python train.py --num_attention_heads=10 --intermediate_size=832 --norm="rmsnorm" --norm_place="pre" --norm_eps=1e-06 --learning_rate=0.0145 --beta1=0.95 --warmup_steps=200
MLP neurons of a small language model. Each row is named by its layer, matrix (gate and up: input weights) and neuron, and shows model dimensions 16-111. Each number is 500 + 25 x the weight over its row's rms, rounded and kept within 0 to 999. Numbers have three digits each. A neuron's up and down rows have the sign that makes its largest values positive.
A block is one neuron, or neurons of one layer that tend to fire together. Before each block is what it responds to, as a language model described it from the Wikipedia text at the highest values.

Responds to: Table separator dashes. Hyphens inside markdown table separator rows (|---|---|---) after header rows, mostly election tables, and colons in track times such as 4:52.
L5.gate24:519504500548508496534489513527502504481493513536454477535502489549450528511537505494490471521493499526535511475467479499546460512503502530501506500500519474505482472515527559548502499457467459544525507556525500503492469521560495515538527491526530510484512510484477503459474504529528513470
L5.up24:462541509538514568484513542516512450487518501514528496494506519524473506480465504490516496544494531520515539523487486494528470495496460506501520483498474531471484514470473523493512520567488481496553521514525527515481511469514522448454526518474475498495497486468505514487466490502525558506
L5.gate250:527541485464513527500505508475467477500546507504504505551516521564463508465470507512539484484516504559520537497507477515524463465442478507479521543545508484510518529514466491476507474487484471519491493485482502499491502484445450524471518505469508491490525484486517487526516476542495501498
L5.up250:514518455479453494468493520478490546504513504505522500498523492474526505514527507473496486545540444531491525469474502538500503538501477488515499511499498450504515490471478501515513522469491497495527522511438468515486493478488476549512509515473537470482469522494509498481520490532484498496
L5.gate314:464510506534496557523505468504491470475530497554517530549480493507521508480490504454493535511474512492468487563534515497545478464505509539521491483484505480493515543520473459488497529519520518472525482496501535531507498544484485540518449512504537487493494539469563485496506482510440509490
L5.up314:508505490511494507502522512492556549504473505498477514498481483502460461486461555471465535479417501494486536472451478467486470492496469560511494490477510525499516520529473519543469459528545501505515533495473488468516467466529467488521552484546439504488517470557503467478505488468522496523
L5.gate453:519504461481465556513541506472489532507514489493494523501507476504474488499495491482477472500518549489531486490511467471489480509509496469496504511473495519457471467519516493484500475475427493507487478509457528533457511478497480483450496519483506471501453563494516471507507507460480510490
L5.up453:474514453513501509479502473488531497503505494479513509533512547477493530484475492515461502456491511533509495520467463521481473464551513532503536473478498481489499499536497548468478542505472527510442510472484543506485543504524513487489487493500520453495495500562473454489497513462493542534
L5.gate585:524477493486484472429500503482487482525489512496469479453525532501506502459529519484453482501499532488474489498458503495506491509550483483543496471513504528501506529506546479485481503529500448533523487480492479536469486474508504524500509516523518493453463458490496502492485483528555474492
L5.up585:517516481479441545489502517503459521462553497524476517497522495476457456452478523506509491515449484483499472514508473486460505507479517509545517575509487501478490477506491517527473549508505537494488501520464500544497493491490470493515480495507527445513495499540516527523505504501526484509
L5.gate636:485472498500495532497520503499524505497530467472493460522503516515513496481478478479503546519537482511532508504455505467545484514506500459442462513510530527485504478508513503503525460499507522527493490491486491466480480515537574516503510448514497492498487491485539540483524485550494486520
L5.up636:493511465499493537487522520472519490486536520475499496506508483493458526510520483512501469451494490497489472463498504515498509520482495543515524510513471471489510501484471516521504497511507490479493514501506509483516497502521490468496461424462469471533490525521507478491518485529532514504
L5.gate787:484527474558496498512498490509452486500518532503505528502503502514514486449491510528484516512507474471530497549485487513460506478520496488561505500489512495510498497543514524480538506486521490493465494477524526467444490465508526498499519495489500483479477528559517531468469498497529533440
L5.up787:488530528465504466435504536463520481551497495478467498495487474560489516501550498468488511542502485525474512470466502564526521495524508505488498516545498499458458502487502467561477533509465474455497491522496494474494518483484463539527497461521537523462518509504470494545474482483491503515
L5.gate800:488486488497513484527487484507481491493492475505503506496498488480503512488482496489505445482504521506542481527519526485510510487548516510496516470507480494510501447511550535527475499523496499484443511475482524513484505535470501535497502466490508525537544481463530532496464506491480521468
L5.up800:515515529548469505525570495505471426486431467500487475482514507492516509482491486554497541437471536470491521526477482469498496485527505532503528470527516517461473471506495537522488497490498522514501521542496551532517504506528511486461478540485521470497518476477509488495514499508496506475

Responds to: Mid-sequence list separators. Tokens inside repetitive structures that come right before a hyphen: line breaks before "- " list items, pipes in |---| table rules, and ISBN digit groups.
L8.gate0:490510493530476494506513494543510464515488513493481495490531493512484538474494493503523476485531511520480472516483530479537456488531498523488475543521503468503458480458510522512482524534500526509432514477525482513499495518472522499528453525477522484552502495496499476475514536510544490492
L8.up0:479508483519456518480496543527472510544484538504491500517482509530529496494516489508506470489507437521522462502503520521537496455558497545494472527486462474529503583461490477493499474514478467526475509517508485502468491480476513500499524478523490516491508505505561508490479537498539483499
L8.gate33:506545493492496483504486538457441539481496535536512478500537493491514506505506552515495521487506455484512501509523501521477490437536538525525484516489493469512529511576494476522493508507491515469498485493441468533513492525513463502545529528509526490502519515498505484474507541489496484445
L8.up33:519549451488514506441501484515482501534516498499479487465505470567512507474512456515453520523490517492510486457493550484504510501500506537527474522502467505506489488509517488474473521528486502521499473495481528494513542493507492521515498478489476538518515521432477549479506518489457475485
L8.gate184:536516471517527522487479496489453475464506487503488530500481500505504509504459493542514509486496506535493472524517491474500468483541481487515463541545516469461484510476464516511514490508500472494471518500496501513448521432493504483501468571517549520522492511477506459475526458497521538507
L8.up184:531534458518518525450486481491567474520510484492496506487507508495495524478509533507497495488517473540456481518513465519492520472551493499474531542538526462452479493492486498527532496524481532533480461463500556517500471472486546486516432514428551485509535470504537528456473500504515497541
L8.gate235:425537483505492525504462518522500509491480512496488495514510495518450483539512504525542523520469515529512497537518496499514485476469524503464512436503545502516495455492503470465477482511519514529481502501463418511456510539459525513581500525472475510503541496494505466479509498457512515496
L8.up235:491507497493450532490433496507494508468477529519488493492493501461486469558476485490510476517552494508522512452461472517530493469474505518520511545499505523489504494570470478480492515467484501479487484507472528466488503449502548476497487509465492481531530514486517493479485486547542485508
L8.gate304:493469480471471473530530529507484507489535499535500537479489484479499492499438494478519501434515494492487536534510521487482516478515531493480485497468492512542491477475548487533504496498507495564459521491480466462478485518519497455556496507524468518503522467462495474490509534481482561541
L8.up304:524527492552518520548511508502504452471489481490499485519511470484510514513485477445502528494491471497515462523481494506500519504523472501513497465485515484457498450481496489514525478518496517491477495492501499497461472501511463447496518546510477530495462522474458470529503503507495509470
L8.gate359:507488487498510504466486496537477507478471461506502532524548516503507496528496490534546518551502518467481539459528459560516504511508515489508526507526500497536494496526475477499489531505463452478485517488470538518518531486467514517561497482513501542476516488502503486501521540492508474496
L8.up359:495495504503515449482484497529496513465488485531506518489456497478482465531519477529537496505509505494491499467478528460510477491513549497518539504519466524512457482490492519489473505500503496508493561488508500543477509498447549515504484522475511506486470458482513494440484468500536507488
L8.gate560:504496490517505451491530533470522490521471534526533528498498488522506473515527479446500466522531556529517485478484531488441471489489462487526514557495484477507512527519518468475503488535482502481512512459500518463500505500480509498542524547505493515503504500500524511513533502533467493486
L8.up560:521546484501528499497486534491481520482466484466504489483507497470471491517474505521509530507489556503547485467531511508525505503473493498506524508498513498496501473522515516532535531476490499507476497524493506498439465458520472532545527490471515568504479534499509533489538481519478488536
L8.gate587:487487513510539517498448468518470501523490489504450484523497508581466527506492495491523495480502501508486507453468503519507458469498514493469520504501497502513485504510475526513435511477511492514536512496484537479454527498496493499531455528519497476473538504483497458479501470524509479510
L8.up587:516510493474495501492481514505491493514501449514483488490515457491489521480516505487519470544596430494498495529508498498483485477504537518489499544459474524508480479477489515499478531475486534495479502550512487500505491446503535522515476539532519519496497496492485493489544498548461560490

Responds to: Infinitive marker "to". The word "to" opening an infinitive before a verb, especially after "the first/last/only X", as in "first player to receive"; also modals and "not".
L5.gate217:529498499488516478528499526478486447492505496534474503494507502515494479516491505503491482503489488504485487516488476491541530476446537505485508535497501525448504506499558518502458472472501516512476487458512546526490484495509484516532512580476514483492542498489539478522518483471542471498
L5.up217:509492459475473463510479551494495472495508518519481472444480480491538485462484498457492535469503488489482478499478500493559513504498539505534469520521489471486481498490562503534547505503529476515486469482492507521555509516511524487507533556484508469497521511520547475545521523483478482540
L5.gate220:476476517515457503495490519462539501463487459518486515537554477482474479456494529495515527510512539454488497509492474456487514457500510430511519500474504523508508481528493511495523538537540510485530471515486500498506499537486527511564548482520554519477466516525493514492528463486473507485
L5.up220:520469485480515516462523508474507480500516485509510448472472510521537503475497525500529523509517447482507495523508503427526540480544526489469481505542499537496527504519482490546537507514506504488463465563475514479500474490485494502514471525511510491480527485511465517522517506523505463485
L5.gate357:543514561522506511498491496494513499507521511462507533522502558494518500495496513483457498538510526497468465514485530507520509501474513472477491495490512543529493523481499485508492499484495478519494487506446512461460479506465476507531459473470527451497489494511476468488513484507487506489
L5.up357:496518535476521521489500541519454447497531492517476485449491466475479551540521554461496513495479479515467493502479543508514495471535467502495494503476511506488496493519503491524461581515530510498497509476481453514520487508478526495500489539468503501458491523517447472462464498540497526486
L5.gate429:508472555450506509517502503497523471459517516499446493522525473531510493536507503453504532500456479474533509509494497490537542483484510483451495529515489508487480499480491534521491478487525530478487496530491485494507481549503467506517482487470511435490540535538492480508505499482544509492
L5.up429:513514504476472486493495487528494443517489495507514489461510516523464403519528557514480466493520528494476512521477531461518519466477542540509504527523515505445530473534516514489549510494521504481492525516518540516471471501453508510514462499481508510493529530492540482527502456505505502480
L5.gate489:484564513496484470555525482502519476500491489513544463498474532535503502490508514517504502507496527507550520474469530511499489480503504521535469502473455527475485518505495534504445481494508487461489433498510512510443485493497498544499495508474533561485538561495543516505485492531511481487
L5.up489:541495537479495416476515539530462531494518513520503490499499555505505508482454491496438547446484485482477503539488517495510511484469501478518500541468473504476544467489468496509464523499453508509486490497464522510488483460486528505500477492507505498520487481500513478492546533502538519501
L5.gate572:499496453501480493494502488511510508509469481524473466505484494525486504484518512508457498467505536541485478523475500503536534492491522478449501534520500514502500509533487455477494473519520492470502455468495497495503517514460472553526504492490438509491485523469477447513527475525497528454
L5.up572:491526544462514489489512466471521516505512472484492481474519548454501522527471543501486510473522492524447565534488485488538485452513513490516473553493489523495545513448486477470516486487490461473460534482521499467505524545488507518489504483495501483488481473488511455489510515504551513482
L5.gate688:486426497487520486489456496484549456500468465510542493502510479470493507508497479524521491517510512533489468509528480503503500484527527493509478544531511514537493478525495501516524503510504491484467456465468499490437473509487511499499472460471547463483472522515502513499530503527545475507
L5.up688:494497478503503494513446487483521544567435495453532489478503488531480448479478573495461504456517517551479467483518517512493532459521533469515529532527487499480459503496494478534515501534516542501504505518526447478516477481523498501511480513451508476525511510477487525519459493518514497522
L5.gate710:473489515486501510485537489499488496489486517506474488505480516491466505533513527526469496502505491535481560482505499499503492487531498454512510549515447496496469481508496470472501490545535491501553462489559533504516509503522489513489502490530526495519502496538490517552502498524506482488
L5.up710:525521474492545478499517515471510501493510512522474495541488509497500511478506506493485501487538509514526470481492500554452499520513513491546494514508476480485458466490518518509537495537507485489474473495477453505484466510506518488470498474491516509529535504481476525568519482478523485525

Responds to: Verbal particle before predicate. The infinitive "to" or an auxiliary (had, has, tries, can) right before an upcoming main verb, often after a subject or a control verb, e.g. decides to, forcing them to, has been.
L8.gate5:468535444503516475530500501500486540476465515496466455539477511512463512502464496513489493470497499491532527487517484466506523469469523498483535518525491537508510520546512529486508487512482491523508563461512491470499518518529510503485517523520534500526525525516482514467489555539502526483
L8.up5:480511437497516485513510534510494451522518451530547545467478498511477560479541558528486498488523516519457471499495513465493508480493476473494454493509512483541493504513498485476507500522499485447483489478507473504539499508473522503478470508497528512509538508529537517505533478523502485523
L8.gate79:529513483510516505480542520491526557461531519495512515491497495495520552486533502539506455459513535517474526499519518525496456491490523491507482509470579518506518501523500454463527467513472509487518481534510455506464483503477472525490491480453527489482471481451547489477501482560503497497
L8.up79:504517462478545503494506505467492538497521485518474502512446519496458510480455489515467516521494515462514513511431516486508464484465497474467465527497504504514487504512507520412493465472512489457455458472491527539507471502523519470545484538520530495477501502557498502477490482518541584455
L8.gate176:517477525543532489498503495532510488530499485570512510497502512490483518486500547521510470482495503501510553522499469460514507460505500491466531550490526507513496499496504457532502466486473481530499522479504576492503506517483501507505459530524488492500497467446504487492513507519538468470
L8.up176:467477491499511492499482489504518515518538552517510473508475489526485518522520513498481513499522456497496505512509473474501529488441515485532532484519464489529489527510469478526489539520497503480485496482551482469506516504471427475436518502520518518505521479490521502477486478486514490469
L8.gate267:511538490488531501537494533555535515483516489496535476491485455533490484537464534511518497491465472479507529507465480487482540479530478531474513504487482491452476470495529466528475472487503547520511472511508495477494561500452514527517499513491541456495518532527493457525500518520501502460
L8.up267:519453529500506510541525534497457497498497474496505533527502477473506450549472518493493490508464457514454523485452500530513485484472496520498510563511498513480527498480473513445464509503466467466531497500502491522517463531522547484506536494520500507516554549494527515514495473485522474446
L8.gate513:513467485481527484473515509486527489454496502532534445506486492505496492490537513506508517488520448501494524479474537487504460527492527460500521499501454517477494496482466471495505453521460507507511483491451495542453487534467498498506512483479462499522504526475480566556463507509538538543
L8.up513:514502501501492477514504470495524474528456484499520548536520517535482495482464529490484493517506488489466458495520498505525521494455518538498500532523494552545536497528493484480486548497513475492510532499469516463506464494510514508481478492492470520547540484538542510478476531486506498478
L8.gate683:473473482515501467487511492490492512496526505464497498460487482536478506503488467506484497533529556501524476522483529505492522521509511500465480504490488492539460546514499525486472494480478508505504499527459474502485512505492503470488486491511465433518552503523517548489521492535459484497
L8.up683:492503509501502510471527506516531501491530460511520508495522494498526534522490551534502491535513549535508494490489516491479510527501540484500513543473470542504508503512506487464502488521498539499483483453476530502519504499455485509473488499485488527529457507474517527506516523559490488472
L8.gate687:532452477496487479516472485512488503522458489505470506497523482513564509506533489508494523513510468487474503477455483512475529526522493520468464538464503497498509470497495517520524474491496532448465504572497506490512510544529478510507436494457491492511499533519516456464475495512501522444
L8.up687:517481477533494457525474549546497517537492534532513553490455465496550520477485462556479534505504462490501500513509491463473521512517502495485501522460500468496491535476497506493494502479510473455533482508517518508525542548515458471460502514519480496484475482549555541494480490510488470487
L8.gate700:486477488498446491500525546495540521502510509480472507517443535493502493447549512484530498475502466496488462462446453523512545445508483512554510514490486510439514547496497466459475522496541505499507501499511536524525460490498506491503505551455505494466511530510537473484527486455497514510
L8.up700:484517507525489486508525538501513524476508511485486451467493510510543514488521529507489530463481508507527514558534507496510499474480516520524463505519509480488491482486553471481503488488491495494481509521494463495526506491464470446450527510480470506470517507450534544483517475481497460473

Responds to: Table separator hyphens. Middle hyphens inside markdown table divider rows like |---|, plus mid-word pieces such as test-imo-ny, leg-enda-ry, by-election.
L5.gate25:435479488484469532481490468483520462532539512494491482489519452505470528500482466469539480479506502495469482524496533537536503496507487479469505534478470532484509475495526528544505479510541495558507467492515528494522514507504487503496500489457515534479504536474514513513488456486519479531
L5.up25:502532522549512527469537493517525529496488505473501506520493530507464508507527489538509502473523488524527538511487499506505512522517506507525514489543518498485571498491521489492495511477540513561536484442482523505524489515498463498443470489529506525491436512442491493523476486481454519476
L5.gate121:464538493523483481469528493514479442489482498482496492477471524494518454489479492542508513478514512529510480486496493494493538500528489496539479484462519479500501500502494519484446492474476543514490461489490516434479491493491460505459499490498490505471462516432522542498533525475503491472
L5.up121:528523538478521492501510535500563477520501500476489562527479462537471506477491499480512504528498476521520459483473511534526497491481543512449489538481464468571463510489500440477485522464484495529484505492507500474497544509510521504477543496499495540517479508495536456502489483507487475497
L5.gate242:453516509479466508517505514443473513472503472508510495507491482500526505480498510490481514537503515508481507453522483483491494508489489502508516496468474510483490518492515509463534479532538500510461510522500520500503489472529450580517502499507501536538503485550518478528466535509495518546
L5.up242:491525487508542504475504506511474551470524577493517555469527490458482538507520500499471493563460515474517584505520498478495540517502489477510521459507478518522527487516493500485477468477506497525508479496534508487512474510501524496471501505527517471458486450544510480507495553485486530476
L5.gate309:470479461517512500537518484517493545476455544490480474528508464510507483494505522465505518481479457507493502478473476511506514500560489503523534511480487479515511514502484483468457490482493505516524475486494476510467507500477469493508557488524499465512532467494495515499538482515495541494
L5.up309:506549498512573454441468507495486478479511503457490461546473510504535481499475535473529547527524494500481474453526466534494497487545483494492494476423528483494483511481487503508492522510463513474462499516521507530494523501504512512534477433525550500507490459517522480527484512477500452472
L5.gate363:532542490497525486473465508502469528487557487521451477437523487529469479443498499524498541516455507493528514507487521541512532494483521496527497507511485485475504521480472499488511499559489467499509496490527495514489506545523514495524497496478516499501492493525533511464510496490522515474
L5.up363:480515497548487504490491512486455485438515483465490508534494522522543511529533512505552554496471495492533492527490469526514465492509497470483514489493547543507458480527465478552525501526509493494526473544474522490491467488551498492472510471512510500526491475504537478499513541530468491465
L5.gate405:498523496477507491487544524520513509480512491534444525482463534530494473466487540513513478482526502468495512509443496491473523470485502507510522491484531477478549504479510497484514466510517483551515440527515530455534473486507559517472490508491473500534518512502527517493490522495490519487
L5.up405:498517531554492517465448494491477489436523524531474469472509515507507518495501526480494475486490516517464486457456481477525498520484484517522490474502505513553509505503523473520497503512516491514527475496515486495491488505482525487496503461509444517490492477508521490552538476506465528445
L5.gate449:507503506486506484513467496460485499498518512476503479515492532492494499529504526469476468496527533504494531509519473499538516468493532463513491501526526498480512487535491505522520471488505518509491481485564520477473477453500467527491539477498518484537520528461454478477477515484491512494
L5.up449:508517542509493492515464437520504470503489510533542484496479536528496556528508498461522509503517489514523531478484481480530507481484503532536563508526476482479534512495522484513499548493496502492528512500468472497431499518473508506527513519477510480506489523517484482504496498471522490458
L5.gate826:506487487520474507474526478515484495508509547485477551468482541530495488479518493510523532522486504485493482540463516461514454482503556460532552522509523500505500532499491522427521505519477533483507459458525494470483502495531487517511480545479520490489502477529507540478477528556492504497
L5.up826:502503514506496498510523467494496484503504514514498517515498474522521499468526539430507487504499522494479490511471480493523474484529490509533475528517487502562535537509456465491506542528463546494514503509463504503462481468491486484506518489479492535545503503492551525509495521512495498528

Responds to: Main predicate verbs. Main verbs (or their final inflection piece) right after a subject or auxiliary, mostly in plot summaries and history, e.g. leaves, find, agrees, denied.
L3.gate660:484483472465491476486477486502496545473494526503484544510450542537493538519460504499493484476513497548494539479465472541538499542461503492502556505496517505500496510513473528433489500451480467532495465490520459481459491540458547501507487496484487494500527486476479515501485539518474552483
L3.up660:479474489519475460500493498466473528487507518497496502510480496506497528480512526518495501480525503551487570455476481484500499510491511484470495506493537497490520459489538461489489514496500497520516485501463491479483533538495510476457553517489455460526497500495534502486447494488496534518

Responds to: Table separator pipes. Pipes inside markdown table divider rows after dashes (|---|---|); more weakly, line breaks in lists and word pieces after hyphens (twenty-three, good-hearted).
L3.gate307:511476486484492477524473463487485489501480501499466458478497493472524517519515507466503495469494485495536475468523549478494529504506509509484495489481494452512485509514492505514485532524455508506529476499492480483471497514527474479491524530464484468488501538507484498512459523519516507542
L3.up307:525513474472508493484520521541518496527530516544530485523470524561501479525489457515471503524547504528501499458525505513495503447521504499537538508530454491485482477505475477508518502516530485463471497531480479533491491545540524488504468500542496454484519502488489510487503522539536489504

Responds to: Mid-word pieces, table dashes. Middle pieces of words split into fragments, such as ona in coronation, eg in illegal, ibr in libretto, plus dashes in markdown table separator rows.
L3.gate362:507491514500511471496517477529553478515481490502482474490472496511486481472518546484488496497433493533501489490455493562480490494505510510504513526543487490477538495514531502502463441510428509510506534449513473484469472514510483499510523491534488486510506491462500513566488493507531568430
L3.up362:539498504561480504437512518525495486520497549490476469504547515525492509508474495438464504498463520502519519544459465479509536526480531571510519509526504516501502551502450526479505528490560491497512483494513464497499460514525539500478462491492509469500492507510497506509503524498517512497

Responds to: Table separator hyphens. Fires on the dashes in Markdown table header separator rows like |---|---|, just after the first cell's dashes; weakly on scattered mid-word tokens elsewhere.
L8.gate22:525532520509479485523486476502503515556490490479519501502493490516512531504493484517468479527478502521472479510493528557485482495489512493529518480502533526486536507474501456484484513491499512491511493534459491574478485451470513547508450477505500469510481495499537473527522513508481538496
L8.up22:514475510494481482512502466507542515506479490501481535492524496500452507492467475491504470534497486498513551508499472506515489467499497510528477480494524527498475534458500544519508498519467507543461503456469484529483495488527533500525549504540517483541486492530529500524452507470495503478
L8.gate84:532456489522511541545492516491526551455452454509461494535507453494501503486500489499464532542504482526512442534487529497427465469492472485484484534504526502479460531524472490465477462481528500531540521518509537488462497516526497512511519465495463499482476505555530489506511527473515521517
L8.up84:487541487489503516510475503546487521491517500510484476504486505512457515523510479488476508521499500555469462524478473515460507482536497516508494468556489541515431520505496517533484499450527473509503541496477518511483522475483526512526470538487530518498450510516502477487481493509521515513
L8.gate145:467509523496498520467545523497454548479491464504490475510507487516484468538498550528512498480487520500518500505500518510530463436500511513467499496500424489466447490516457497484466478468506480536523497545478491483495489469505464475506452514504494497486505497514484501498565532498492500485
L8.up145:510517564502458531495549510532446554485522505499451475493519528494531473434548545491528492504526527513503457502523470497508476478488503480492522488511503481490459464482491486494507558484487504535505491510490495482468482428493532503526501422486533519488529430494538497509528482461489485489
L8.gate189:507496488458494488483509505488454524520487439474471499523500489510491475527493528533515470550490507483522491496521486546534507461506507470463514487495511521492541443495465526533497493465504512456494441510453496510507475512535516520509446494520522570495512524482499472480483494497444467516
L8.up189:469510532495474541482521447505462492512503500498489491490520495491525524478520528480511480474486505545491454485447448494456508541491505503475500465533505508478523529489487486518476496512477523526537517516451476508465492499510533577509475516542507511541502472474472516453471460497460486506
L8.gate192:481520562518521502471462499468490535499487477462468561500500508493536529514490447509501493492472460509516487517465538487482513489484489547473537525503460506488480523520509504496498528484515462493509438515502504538479498514511498495540467461486519469515485519461517507560516492476497496479
L8.up192:471438495491526463481514510495496512493518505481491515487507526519508460535469482511532544508499492475462478497482497486486498473519458490480496508536513471496501522562471525452468502529491538543515510514500496540489462488495472476482495503544491521525504499490532525446506489483495513518
L8.gate337:522444502524479513470527488528522515535504500468459486497506506505516510456493500511532509512523500466527482546484507540518462478527489483460506484524529472510457499512485506513499479532502509540485465543480514497436466500487493506459491519459540527494501520513495533504470505486452503515
L8.up337:514503483493526544497484454457482531486521498467519490525526489512499484498453528457504538488501484507506499487462473496518514536478495550522476480495509518514520495499521519482512523459471535498527466455498487467503499529469482509492496515516496471510519433549498508514480494492503497464
L8.gate383:520529484489509478501494492478499504493527466494497498478473486491504516513482484493504475516505532527482484487478482512459452537506487550503526505481554464463509496548507506462503460500487509490487501542502510491468511512478482519474478523481533449524483482461489472526493482461502475480
L8.up383:519520542514501521456446527525532503526488488454491480482450447476481467465509480509480525500514515529530492477498529514516501512486521492474507454498499470524484475510499511497508519514488484516472501478516537516479501534563502518529493463488476478513517506510468460455513475479483502480
L8.gate757:519507509522488467476487508497534499477478499510508494487459549518498521507509511528528547509540486460508501502471506513494500480538473454479529456536511470473548507546530543480516504527533488471506492484441491483491529507492482467509454504495527478498495469482505510505481498480513514520
L8.up757:491523514517480484465497505498489507487542501524489479474489466548529516475495504529506466477487475504507558500481509491531480510522492519552538440489508524513486494486497516500478474445534532514479542510493493476468514524507540454550446509457504480519494525528530523475503529504476516502